Part of a small language model's weights.
Size: width 704, MLP 1856 SwiGLU, vocabulary 32000.
Training: a variant of Adam for these matrices, 1377M tokens, 10506 steps.
MLP neurons of a small language model. Each row is named by its layer, matrix (gate and up: input weights; down: output weights) and neuron, and shows model dimensions 80-175. Each number is 500 + 50 x the weight over its row's rms, rounded and kept within 0 to 999. Numbers have three digits each. A neuron's up and down rows have the sign that makes its largest values positive.
Before each neuron's rows, "fires in" lists the words (lower case) most often at its 100 highest values on Wikipedia text that the model never trained on.

fires in: "long", "white", "short", "pos", "fin"
L3.gate405:486484481511518506523511526542508567500477471417430538453523543609489501446446450423615431526528580459521571508502480416472465519469540476527531577541488598399501500456490467494549466477607553550622511441576484445476543525570360448462581395495511520503448421460539482418570419569490445479
L3.up405:436535520493482412523467494534515579534468544583436406556517472541376443444548517468457359490505559495454552498521437477563481474515542563513482463557450543377527472422549409426537508457430564489420468470524493553414500573485566479512585451572487412602508431442444491521583515403565495546
L3.down405:432567508431473382506443516475558513574554534535412444583418409510450579466581439542534463463517500487460424511513436536470454509472534583492535436609535588461572499461515467471567563404471542521441439502542525479455492503450509452498559535523579505657522483411424508495586521436531533535

fires in: "san", "public", "city", "santa"
L3.gate200:483486430439499444482483497396546572498489567533555579548491496428558406503558453479432455488485442457438531507469438473490505481488501515437486535464391548523418440526417506549499506425464538540530524416482438512480415521466523499461481585547545537501480511413479502451477505491497526466
L3.up200:478515503411508499509501396441520486560396461544523550493445507506570485555524494575421517420553528483498525539552461540541530531493455420437471448406423474526551524613468531536473530409480525580489539571507507485511541528416536487587553520494481544525609502413536573465517510471493422437
L3.down200:446479473498506491454445610416447512552406509589506532515469475438522450494435435548395501480563478513393550491496466503530569514501519471464487467478494525525417553527475524507480590508443507567566550462423437540564498519482502493456476554521490506486618458408495488393532479569538442456

fires in: "1", "3", "1st"
L3.gate1292:386592558506437456541435475457483375463428507398457438498480516423485456488481512480432459430449497512470544480508391486539541551541428518495567509428501423529501498518545396540500532531581432482442512518542518431585466463465492498554494562521504513478437439545532465458534573457581444510
L3.up1292:513375465531548483530445542482485608490537423560618553495416503546480479608626459587471545527542514440476499520545538519431430587485529541491370467448394417477485453453469481452469482553488457466532555544562584492493474515491473453516453423508522483558564533488422476519542597408512485440
L3.down1292:489505539473527396440551536454509429521450442413453406566592493500400487630547398556497500406451513488506479510462469437522445538570443536461557510520464429553565472565430501448541553506534390541509534443515433402529458552453495506498477458544495468504507486495506471507616480489528527581

fires in: "0", "san", "1", "2024"
L3.gate151:443551516469546450450455463425518532531386470426515565502520515479511464487500484512462452528467543464502488465627536546521454413514435567526553478490501503455490529603521623489465582387537578557516524477484420495514538463483564507521661529500487433437573451535636469560552494531528425612
L3.up151:461489482557500460473459478448434520550455479541472545562498450589475385480602488500534433418482566633477492500528587515415480525597539503471428485516495486563434444475392519510472449547404421469569438473508460543439515473524526497551503461501591434502447497455475512511512447497606537507
L3.down151:475495523463444451479507455488400519544401442480427515497505445533459454492507508510437483559509544555508507537574496491498521563576399483504510552452473445519481528431468544492468561594459484587519477517498508509467476419543433506503492560500499463408551455487410463526490474536512478523

fires in: "los", "reg", "diego", "real", "francisco"
L3.gate281:477475441538494510505459476460553438414447541524496514477472511419446538551520407560453463449509441468546483576451519473568438508524550510589430637504549421548560485494458547519479540448452486410502506456469549572571500471490586549530506597510463544527625535519440454556576445620537519497
L3.up281:463541546552526497534518514518514379456400433512510563456486417557473472583416512553468493456570423495503522457461508526567543480432510598437596529508486443428486513562483462502407540582561487468552544560521488497595472500512425563513494519478472463448493482480414427531517455552435562495
L3.down281:439510477515504538414523576572522465417501488380523511466384520543439487519455482435510532401474405503516484603455489493536518531497546558473509567506529455493490512516465451462426524451481478484494490470500490499594402471421475492593507419504498470471503516497370479463553456593543547519

fires in: "city", "county", "san", "town"
L7.gate1554:492509515458457518545456544386534498526445492356535592504586502445487525416560467466457413555529568437577527529532449479595493486661492456416541453431446586471540512524518553549496527523490505541447601472480522501557384554602525503565465473430492527504474569536603566485533433533432451474
L7.up1554:486571581516527471504524533423460507555501466501494580443503550482561620467481546540507492546536462478487392544556539538570454510489548507434506546504449404513493511496496430503483481493536405541420457483458539491597498493477533429509476504491501547515549580459482473445413485498517498469
L7.down1554:509560499519528436488420526356518486542504531428399544462474484587455528392422549462535433500479514465490472394506534492544506492588422487450436504410521507612626481535554525450513575547419519490511582560432549486584435545489513524449477534462512476526530532480499473442521498528504467489

fires in: "to", "that", "for", "of", "over"
L5.gate352:409622466519422578533533498459443459419542514486447446482497423555527479497502486490466471515478604455408524582519588536525568553371408498568493539463423490512447506550526556506526479445545461484445452384474481571489496480497545524459538473504449464408463503453614535516524528532465436509
L5.up352:482558574518530547561501477541502474586482473466538589590443453484481522511578522473423521629459479467508561464530491532529490532474477521522478536445464564443498521466561439498519478419469517442426455561551553537465519552506505509519515544536539523522399611539539538485512530541580512541
L5.down352:457535430500446567472406457482450423478567414479453471431527457487566543551452515450449574606510564402485538452494581576496535446574526469490508519489463451506461485465534507428502482581559521474417567510439477632533533558431435523514504478434522508509468515435542524584506463559525411465

fires in: "on", "of", "over"
L5.gate898:568602518588523594517561449417522430539398580511488447514494564405407510523504576564550525471412500491459421562509503482437475604440500540542437521496541546581448524506502509435470437510492497547476521508505506525445510497432449491519521498479536492486540519476473417494547495526577440552
L5.up898:440422467530634493547515565460539493561504489471507531484499509442517473539570440543453510468495487578463389429551579497423430548559508487525550568486547480495448491489596426487594521544445541446440529571432475511542560529464558518429500603511490448420477427569494476523527455579545500544
L5.down898:516394529456495493486342456471470483557481589505504440535596507478473538516515461486440467472509475538430464516502572545436579502473462469547507457593499486602459539435560528462467564499487530485622453496464421527552516436482467481477505558517560537500537445590563498509486459578461463499

fires in: "you", "we", "your", "my", "me"
L3.gate495:474488479464490510450527523437464471520492413475540609400516495412459549490483473434540490502511545435564566521592440474463425491486453528497473509497502409543463483475562508453459471499452522605470444509679454548556452438567526590528498497529421531471534494528505512501511554466514539529
L3.up495:458553538507494431516536540427489478578582524506548503493544474444489542468457497524522517487562563442586521582478526407536436412529450534515501540494511471450579528504540463459442502466501476556441512530593510523551495443582526516572485475483572472523471506543466577544486506555571461476
L3.down495:500453450487464497497518616465480493462591431505492536514513383556498501513475473432504398547528501426528519523525459608510530503503463526529495512472483446542521626474476496548407508433537443556483544511541524525463431506573507503512482423540437475489544484513462437558536537583554524479

fires in: "of", "to", "from", "on", "for", "into"
L5.gate1217:569580562457487577535454390470460529555475484484547498478541478411447454491436517458520502455511501510562471610563542501483398520491471524532497443572542506448448533487554504510508397496618519542538380500574404541534550450466526541501557520540458458446470462514579385485591496430566441562
L5.up1217:509508522438467498522471493538522563465507570496603510419513528476524581548423452450487421492564476517502487575376492490549395447383450566519465419553543517481435530441578452418471412546515493539532425535631511565527459509469518485539465619578449422475433531493490462480415406440511536537
L5.down1217:479454502453587464442482485554468561513510543474548472487497500460547538534581419476482461533583482531502445487460477543592535583503529525473393438450505373575524578551511502491414537518425481563446519453432461479485427533530473487545498437560552529532525488466566552493477451557524565535

fires in: "february", "april", "may", "june", "january", "feb"
L3.gate1403:551458438558488535597514454423569501578428412471543454551521603549536399607503457473528480513431475462453545532610514533540450521569498539551514391529495418459503514467475552598470497508557543529455464507491450441571482566537485559426510554454604469500507508503457433428568534496522507503
L3.up1403:462447558508470558500516385428490511433510495413603426532462580568505503482335459493486544511459492417523455461535493538534523446536413583526518485573573454476521487488592557515406473536432518525471512521611569526563476475480473480508471434488494493509540518514619501484542580515602540476
L3.down1403:549483485461458484409513424491591435536530465385534401533448467456477492499467493495515452547533455416478512498524454510542461536494457488508476483519453479459531511506464572505426482581455386525513538521684527515496453463527509578447448469345543444482420447532507490437507557457528552439

fires in: "for", "katanpää"
L5.gate11:601533584542509557559580456417512424497534423458438522516576538557558556503485529577501380443552532552579410579517440495478479530514492337451527443515436601406471427585385583512497485419513475513528520438539427432500453550496493490464541509511494538522501466496431508525494495548498516538
L5.up11:559615480579508495554574406452459493532506505572504636477528532542497568535503475511429517548479504497432500574427364535488479450516562361518491434452467422445527480491486499484614501530451486522463553470573494481527577547464500402474531548462500550479541505555502510494421519517500523561
L5.down11:520484578583535477450456538458492535478503501541453480464465458490460490513519485596445499589456542516462479559450380521565483464435490507507495533553464458492544556468517548503385511521437555543496600523503574483452474483670477590527476496502452564553385563495531532448485549511524529422

fires in: "most", "in", "both", "some"
L5.gate1316:542489495546412542549483539537462495560549421569475470644481455491427522413566510555493388511444432535587404604514441554510548525451508622494534595555409502467514577436570382504501478550508483473511480544486479484472512513474559612451566475477602534526467440509554490561525561485560490515
L5.up1316:564517480402557531453504480415539612534567515475464562493441421501534553465465518520551531379449466596572539461527462475451551427579488471470621472539478556581563460452396547494585527471573528468567546483511418466536598471538465498487507471486526548525425521523485468486535453468468496458
L5.down1316:561577509516615514541425595509558514562528418527486508417443511453557436522526533559528430503509500490489509450497460481419563441519497488482437432507458533428551429565470550452496555550476473487501465460468556436542425480476544525490467468548617569534510429463516475567443518459515557535

fires in: "for", "after", "following", "with", "his", "he"
L3.gate985:540431542490497565490445372485502401455517458449425523516483457574479520484494550501473460437459445469490565562593440502443425526500500496486553529572527535532539505516436519557507453486561568565528416494512516540427522514500465518471670484592572503474531418481451509486587507554504533518
L3.up985:647352511456511511540473387484503540523431407493452522563561530488529527508578455483426436563449498489507550494455454470499485507436518517538431451558469556575556545527501559463481434563536523461525468463534398566463528527558558475536487486547605550482580474501351502562506501521530540476
L3.down985:602481508530474475508596518502439620469530533510512476556589392485523533529572466561468455499527424447567579552545451491543438570457493555475513592419529480492578565528428486474464482577503475558513532419465496486512428543525517429534560495588461487532517580548487518530450500564549464436

fires in: "february", "march", "january", "april"
L3.gate1675:574474490512494515497446394495543411541528404427548519443419529490455401548479469474450488528334444476458514546664528569538495558581442483512502522494507467486457439494490563541508461514498481557499464490566420480424580544392446531493533542441568490532500334544569484498684598547571504670
L3.up1675:562484514493463443562476412509492486563561418430598496512479532518454406473509499493520501536455548514540540491596530608587383547531504552483442573523523416445521488483546535446495531537442446545494496485565474483506492506422468569461485494440589416507500395473527484482543569537580573558
L3.down1675:554509505444465470463483404445563457540522447417509505470448485478470477506481463497446465543528430457507523553511517520604491541494454504467466480524437502499511524522498569477478595528465390515502551493684504549441452507525521580486424492326527414503381451573486496464505579507541540476

fires in: "with", "to", "bachelor", "terms"
L7.gate211:502506606573514469431547510462564380456469446521521495485512543409519472498477507549468442476504512555497628540523446490556529390592490518511508527515469534544436501501539565507425450450469591586505685414483537519607497419440538507551484478474553537594452510481366426521506488540461521448
L7.up211:489500510510540372483586409450495545528514422574447498480472521544441447548514546453512485437461511495529410551505495456471492557532550526506657493490509467471455477449436500515506582555529546482546466448537542461522443349427386611518542518489494518476524449469499559437520497551519541414
L7.down211:482473490502552412465643580473497477459513513501503595458501478552399406428516563526440563463542494524500524474549480491556462589524545445497567522416423604574564519488467565552493490500489566510490468416507439428517480488461438583595480464587511479498544472529549545512531616453515520431

fires in: "according", "following", "with", "when", "because"
L3.gate1335:490600518507506508524489481468520443552476469516507472501480593512502455504476443429490421498416436493501548462586422567586538499536378624559512502454479481485575498506425578442541430500508494599499463537528568502537467502430506390519509463492492504423494474419585481493595559492456568455
L3.up1335:498462555452446504561482553443525502535529526517478442540523594581445510439416430539457532469505495542497512458559417514508569409585395538556449510518538486461548489549404530499563460554511476489508430502463494647476432538491521460518487513474503532453566502533469428508541510501477588467
L3.down1335:569530569501495440548498591499493503506521548525526470553546482585447513443485446517501459430500429509461533478566325518568387535490482495439520566392548447408506539462511539576522559453500520412484497504413484482455541537491531480431455469494451516483485437503507533510511527519501505460

fires in: "have", "has", "with"
L3.gate1277:486510488557473591535426502473420510509531497494455482480440517459367522402482627416489443485496454506470473623542541481546495510540423443537527514464423537457468511520540500438552474431507548530563530461501460511558487493522435514496548436482543474353502542517478482507554551510455479511
L3.up1277:487537537504481512530455522502490438537503468587485516522499506469494495506580423413358535522555506614466543489448514504594481451510490490480475606379491491438606561508444470464382520505446592527590510533500532523550595491475426463591470522489523519428473500507486559496551449455517445556
L3.down1277:480459595474522437519582452568469500499498535627527452515545511523524536490582440473430544523563474648468472518405488538496503458477536438444421472406431506438564582464498458476455502507487588515522511490457480526511531432472503499527525541518502507421499544461507548513548439481512467601

fires in: "long", "has", "short", "have", "had", "never"
L3.gate401:508532488557445585440459507521431460523549524514383492511522416505512497463554580474485475503480526548568485539506464473434486553513446627489557449465465438497477446547596489505552509463598584541520580382564473492374437452502492620564589468550561521490517468504491526548509495594466523447
L3.up401:475487393475541487629451444466514521439467536550578420504421533467502523514537486491460487528471484477505450448569533465536496561635574512503440527442460499514450477466521549493590572494500456469432574594551384563630561476530442472524524503420415514542517498402569573475531490444560478529
L3.down401:467523503532574447521496601549546553620505507485493451510547437403488520476527459507529546507542490489501492500516487462474505561496559487382540426485518570460481558465479530519583544479542558483464514443508491589498473476550392512546574425495588523556584546353558480544523482503544425533

fires in: "on", "men", "at", "agra", "assistant"
L5.gate1608:535530413456444506554450487494458534564409516521494565534521550522580554476520507585511529492457552449491520508553535460584451574475446504469556519545471411466528524512559481456588485501503501521495509547616555527532545474519628384551500449449438610565517509489482530522485442484517420427
L5.up1608:405506525487515512447580503545467433512537486494472441537388487516473495468529479506465555479511423513471516533453524513465522524404520479489554531456527515453452494505434428501412538458592526436472480557508491450479603529503563521427458478386542530524471545477401524442465500524424558496
L5.down1608:478541490488524516535460594483494558524531612495569469563494505463516518540454486537526471443584499547512502565481486502584547516436445469525585447525587538529596516423530495526471498436482492415474484428521540496474573507465455445550512460495578505519521506438426565477542384445493564470

fires in: "as", "is", "fij"
L3.gate977:501436490439616457565537443563529506572545463467489397561448520513418545552480454558424459440489523426457461484497521594563459549527515492474545518488387543511541521437505516492430382513508407539452447548522553463457469573516453465520447503570475543544501481527543504499579550496528526474
L3.up977:605506444463503553499450536504479511504569438595577493486496590534551460430460485465440461478448426549517559428542508523553508559597478478498528581526537447487500445481530509500431528543483543481499558494582424572481427558588550493467479461464495575483551408620461494441545498501493496444
L3.down977:543428508430602419568466508555493459452521528423450399568529482533499516474502433533479453497494500375527475448457499535507482596501423481589548502472484468483474466494509508517548510599525443525478478570528472489538455529532507495468467447567546519612467449552515449514656513517485542438

fires in: "north", "south", "front", "left", "right", "southwest"
L3.gate1724:520495495528540495505513380554387488508488524500539494513503468420467574484423556504488421483496500439517505538588490532502529507555504434551502557539508483532466428591493560449503490474482511476581520424430438481534516467556508444512482417481459507473550416521488522514450450573404549604
L3.up1724:454480536507542553515515480579497546495530473552494461464452514506484464544467530488460403589594402577467502470511487525550559578488419473499524590535515523562563571528447399461471499402552479572432537416422506570491516443446511557517480510465545523518486513446460598533500556500424561575
L3.down1724:446489453449456561566364419487559508500494498511532483467556502486523485496526558533459450440501536540483449433590454483539569465559450451490460512465520484527546486533530496481479562520409515586473503444528476441547475500461542544415412487482485442490604455450539504485371463429445501490

fires in: "into", "by", "to", "in"
L5.gate737:517556561476461503462421421444472466445441443515511492574532536514535397503493533420606489436517422386476568527578578504465427543495463580451436514541527548506496563440518425482486532480497560455515460460550560529525556438476513566486497427551448577499463497474572440467619515499496456560
L5.up737:480580497468494519572414549539516523490560557423578464437481411554466520459520492531493553574537581510565462497555431452492466514451559568420550508565536555492544467496580414423436478500543518530503546488463538513592538410528575549491485500469466452451446527431538530555480516541510588471
L5.down737:556483479510501529516559559526490584442482523490487510419533495465538624428508456530525341528557571481562512521509591465503522454488594504628486560501543547431463519516569517457460474606580499508447548477498424508437487567449495505470506438521605511424499564512525506558473553532531440459

fires in: "to", "from", "of", "into", "than", "with"
L5.gate1116:489518399462464536450458441453487547537441488528479481541582522401411476652522525386515427485446491520452545493529525483464498509419606505495556540610450546598514463506537470506555538473481603543489428503505505504453434471472505505453544461504402470527517429619476536540533513536568561540
L5.up1116:466510497473506558455554492523508523469437543521486496574478532512434528572550542398505470539549467514519475603526477594588426546496558573409533422525526530510565448444433510476395542538551411537520567395424498421525497494660507521598485528522572513550501542454566545614575391598484525505
L5.down1116:525497468449520398566437480483517533470468535480523533449556547529495462503506479374565561529420418491488493476494496544524515588543584523464461523488550542560511566453428538428485531498541595516515496587612502493534537504519509449517458537535427516411596498538476479577512561528513457515

fires in: "that", "which"
L5.gate1323:491500436539465559545510489406546464460561549438529473502443413591508522445515477438476457451496580476506490479505406520402430482507569564499459511485491497511416516503459543527456473489502497545473559434482523581491532498506482454514519476549523562544512419483534493505564489524527558443
L5.up1323:491394530552544466568566567485537517523573526460522496569504504450465468511532504525503557572554522545527522375461537500503470511517491495463504420478560557463631500543501572498461487460461577376474585501473480464496507454519481447499525501467563517518457550489458554434501520637396511431
L5.down1323:445376528432578478518447568520495486560508466577546453484487461529442491542472489535475531480510477493513517470472554541535581523569548484554457467510472532497501468461554580494483472479607539484462507488495490482540492477519486438458463514480580469503468525527490583478478524513515464669

fires in: "chart", "total", "100", "number"
L3.gate614:459521526502483512541570508442519426558450521628467553442545549472485475468424563503442493606463517580468560543527491518586393518463452554476592551444395484433504508549474572550525492544497554544493537487471449468454495521498532492517606578465433481467462442557481509467604506560504553586
L3.up614:518497502479452515394543582555499421541506516541506523537462384497486426496465529473541571535481469443448492482486499418511550459544510525398454478496542493503450515439496470455517612440468492469505582563654445545460513518468405506497488424492531526569493601436526514468475452533495528435
L3.down614:474528562473535517456531482477448526466548440449519517539531549584487451507519524495639473565480516529468510493589461393498508470522525520485508525471538521511503470518460558565503575402434481465514449511510486537473418479496440484528507509474536543481541512447579550542496432452509533406

fires in: "my", "your", "her", "his", "our", "herminie"
L3.gate1424:504482485531544520501480517500510538502484447552492570547460553521458510495508390493446469412518549480474475451554438499528387451469448523544543426443499502401454531428522431530529484392502521481545497604521426594485462512555609580494506536447517562434491595535556447493534561485472460422
L3.up1424:447521530466496540419451632499547476452466426485522513476410394434463435491542528394477528529449486425505514543500397432494474478451557574420521493518496567412464496529490498504400577604510426533592471475633500510460472461537459501391550457557556555461429480522513468471509590517559529529
L3.down1424:519474537509534485404496653477539470522533450444527517530450434501509478559482466441513498495483424445562521522519455482504426428437577554442484535479516515474464515457490449556425544513488507534501476464594568525395536517607475485368482502483485533486532599546532477494520553486594514453

fires in: "on"
L7.gate1739:478567497515475577447527443496577378501440420501601492436438442441485553494525621577569596552467451488528583446542521450515508444512556559486537510528454378403484479464452575494512430463489433543545576623458550514490469579472501508487468343477497506487508447506464513412519614576467486530
L7.up1739:484550457502524501416468515418504519546527393478447463534477511519499419583542521472455395501425536523524559471521465581453564549444530453429467514528534487469482512544517511548478423447565530442445435437461578505508521526633509449456566497509504548538478554438571462409506404413434569525
L7.down1739:518574452527559545459450466391439553457516610532565486530517571437446524532489457469514510529514465550469548592517483470574454535545440501501470420475465438419547523644574597483454379493389385500522511496509567506452565535611531565559506592504463533508490415520546501579524423488575526417

fires in: "to", "for", "with"
L5.gate1788:607543544507493471529411418425443419459467522502416474451478501393439463486503521609518487441479492437505442519515524456442450526500478519507550556543518582456449527539501460505556365494497563541589464516596558426493456433458528530533505476651526557488394517521545391540556577493506491586
L5.up1788:595501431584533495463462376432444516454561420410482507492483453538556444568559544523443437503490481574514602543553509512492463459579433508533483558555493621483555506504540484487472488601541448530471529441555506539517473479438562488452451474569505442498462528503460492582557474548579480493
L5.down1788:588431587518591465442451486539489467483471442544530533461537544512539522522551477559465456491530583474489487596489587503575566494445474553497422576494450488489512569528517449490446459545525455454471443498436483570494560568525504462579511555513534551504386482552502432494517535474451592438

fires in: "japanese", "first", "early", "period", "last", "gold"
L3.gate519:436479545422534489476460515553521520508516491522480400445442494452484493505558462503491521505461452472525396525540503507511594508594499450559521452440466446501545471524576500505436517549479517533433505496521561428434437477469500539518517490462475508484431403555493497457510471469546516555
L3.up519:600479478552396507482480531485502575470493506542534525539527473526547529407508572506493455371450546420448533490492475514527497508521465549411485489554463549533556552448461564447420566528507505507563494440529594537430483555570511497472480515567536496511566594401578562527464598487426473482
L3.down519:503500503478537586535501563476445492498385585663468543557479521534498553452544496472475432474435476445534517496504440529540608553530506441437423515568474574522514521477502568517455522571460494492487486499517503529470486517546504464443466441543494473540490523473487479508488583515465453492

fires in: "to", "by", "from", "name", "rīga"
L5.gate280:559523552520514573514470478452476426566484498461523531466523503443600491490393569531420565565622473470482534510538601454521449431542510553540524537519541554567521517559471472586567453540460410415459490490560621545416474502508537509452488498451490546574501504437439535499528464504417501495
L5.up280:483464526487489474582522501484503448546449524526497505511482466465476448489537492438560552514507409468459491544540410436424533574498496500445511501547576498524487551478548502583539591471572601599511586436421464510524499484509513597395477592501476580545478427454493520492545464513518490532
L5.down280:482466509525459528563553580444477528513549582518474494483527545475522498526383523536477467614480483559546607471551511494607493396494469391565525450528575479447502514580557578515546484546544532531579492458510409556473559536512561457566616515479445425519529450469508534522482415478522494573

fires in: "of", "than", "far", "between", "from"
L7.gate731:540516497499546401495548433603552514431551519437385567487524563512525483584437517542521563471531489494554525494496490549526465509427445483521429590542490477478530545410519453461398484572529478517510497438561532507553478458573545460438507511517543450370488519512424509486518379491529610467
L7.up731:509552519484481552505510448486474521441477505471467489537426440415500512547529533498654577488443436560569531637531488529517490453478453552529526487581562492513488607417548486490593503529475481440557445485484512514473484578453415513445507451499471457473446534525582465477442492539439494493
L7.down731:395435538509495437456541429528425466497496473509432487434497508504452496428542568510524378526564506502610427405431539349498498455493462503433530490473465484524462513492511431482429435500505549545576499557460397406489482530527533490501478560556479472622512443428449484536438505524504524507

fires in: "of", "next", "following"
L7.gate1227:537546495366440565596484370440566540445438512464487488448505464495482508559413507540523532541461525504522480504481512535448427492455494518539452384586509555576444547518492446457459534477436490492507510580489539442495614436420519495543507609520466498442581484495499405520526472567590446486
L7.up1227:405498541523471568597504484528433429552543495486480530545451457477413552486477560515517552514547533512575386512532534534477474510393490467541512570517541487540503507519522478617453507500475516513513439516523455538553519517453588532474573425498508446384433460585467611499481471394580554586
L7.down1227:435465464454469514537518487542482464418458509459493559528487608494407522450549516428481477495590484549489500486515473383541475441473514528518514521498454434543503534489553497421488453469492581479486492536571467483460493509497527440450575506558384475410514441531480443493494531499540406495

fires in: "video", "live", "pandit", "single", "kanyashree"
L7.gate168:467573563369516583519443521529508475486520506526465497505549503388471521476497513479452449485497541482475472553388508508498452502530460391502466565485508581485521447474608438441481510463487537522306516507521461459549481466514460507537510499540530500601422454428589439513498558514481573460
L7.up168:568524594518564473400458454506528484522493510564461430566566480466537513418431443399497589420565468515522543465504497451548376416445507554571522386482419582620594532473538539573527401400508482545443519363471501578517508613597468574560523500497501483451456520571506486561538510383594516511
L7.down168:431513455534546508494597474383558481463543433576411506475518496553499514578449507535499501477454463455467482429559517454573521527325456493559619479505509528566581527480571510467440448406544446502587545468489447500466490549460449564575476566521485535540533507504509472469478609539555475515

fires in: "south", "north", "east", "right", "front", "west"
L7.gate245:363502454405498480530366436506502513523481444487508408604489531578484508526479440505529481431466560496529606495553607536465478523513466467458479470531542515535517514513439432391571537500480511549596509622501485545526572454513461501481466523462486482465481508491450492459500478492413495446
L7.up245:489509531474561571566466480594450340500571460548505551561506545420506486452559516525388500528549540526459513499467550498540492501451456453548405510493500518547445493578461494446456442499535475522376436394466474513597487508479537484580445490555420501632492410451483512581497499488541494506
L7.down245:449507471497407526491518391498539508408487545429508561560567503486493474532398502553441475522526545468475540471533492522516601468555549504578403522561396452534456511493430521453523490574530518497454522482604517536495471432546584392482477537534546537532421512392496495501439481523475562571

fires in: "as"
L5.gate517:518493556448499429571517448421452473430483525600461535462524594553440456529567550497455440416477555433534502516495559505579511370433463405403601445443479549449455497509635500470500476566532435516487516572495453521560499537552540521464444489588454498481497422525494432444498572448463654514
L5.up517:512558472531463490552448452448447432496585467505426481513488544473525517399493536521456530433511501491495476460497608499422498517481585652459461580529506501510467501421471529495504492544553516451505442539491458584397459466531552482482440459530471465518576516491424445407520496455492576514
L5.down517:447516479480511463560436499537464525528565555471487427505506549496499461499567375510558472497465616557525489541469447419548512484468449521454550419438481487524429526586411557512412488611531535438469556621476475591513531563559528551378411459577572528559484520564505464435482609496476574465

fires in: "to", "for", "with", "time"
L5.gate670:481500534440515482478438411552472474498425408455473406603597479484518469558470457440585466511500476525542587428554476501486561503494492549531444476511456477498520517509455506437484499529462538537445480569515532602624554462471496535564401526453553503457498455461424529405569533568483477475
L5.up670:555500411582585527426546405401397530461481509478500539495536486497485502457426524485456439451474523487539380567566568535512531502436511446518513496518583412541506522370500517520452508501488620454585491473590471561470440527453492507518477525451567487508518515494472551476468462440444425541
L5.down670:550493570450564457482551406519487520462505618469455575501513513483530549485559535368574532467501446479429491415566507499564458566527531494481508476444532449453451526538459484461537494560524537512452483505527556519492472542483500589526553534548452445471542517494510462541484487496556414586

fires in: "city", "state", "county"
L3.gate1394:517525566460484497569380529493437463507563535477457551439451482513466504464440499447458499621560540583497547617594518531558459553371501559406427499533431562456565476571540480408528556607480482531464622473541478570480429571557523513539510515530434503455354489503423545520527502416480437547
L3.up1394:430505495453504463491473493488539543574533489408521515494428493453551537533455442562567519534430483543463449489534505506427482529484412585428454445524518556592536478599585539574527517562498465581517444455613543571409454528532480440450458425488560540432505522491429546457541472499502511496
L3.down1394:452469504509543461605454544463493556506489529462494547413516538504522481473542507552456584511541493478500517526461516462419514495522366534410474480446497509571508497550445477499458543557430415529443505469438570562406411512497615458396418483411530536529473602474438507441519467479467483449

fires in: "second", "one", "another", "other", "next", "fourth"
L3.gate1674:505491429420592556563428443471502510515532404462525471408591376448491464506497458573498476486428529533430451503511515402461433550440566516521442541482598533430412469498445535494477455450486444400575476533550448463547531493546518565533560491458557459490526539500480434476565504473587549511
L3.up1674:498490431422492572506510397553528512512642457540545487552501455492477511430529550523501494583480534552516442539452485430449527547509534531494461554407532564453419492475419496475443487454526528466511453462532446476604407533490550494539543526560592453510457514484471488496538489460504545472
L3.down1674:475457480462573486488517441500524569576518542486521488483508511445550506511511495475495484488462482641544549521467502520389406483479538552500430506465577550496503548520504560542407439481553445453529531460542532451535542531456556477510405494458492530491565466472447418433478482410466483463

fires in: "as", "for", "with", "due", "feldblum", "after"
L7.gate969:484431636476470525441517355594423533572483497494462501530463503472467519475485511421456446530445558468518491550486570523525447446564505493513520555576534574477540470550454568460463483511474494492460539588504524450512434517516552438577511580515543531513555536554425459440570505567518464500
L7.up969:498535545489467590544489490416464511524510390477470478470479505517566522454453517424424429556507560547525531629399556480510472485439526421522453482491429448592455515505509502475488510467358433534551524509509362486498452478419520431588512508449449533458485559427421371488536485457514556461
L7.down969:569550554514522448422485402519496504479595479447560465501466415487526451530490449445475492491485503445418453601454493512487569477583551520440512481458478524551518485530561578543527486484501547484413475511483530449421471479536453480506511575583514531573451562464542519572488538491472585431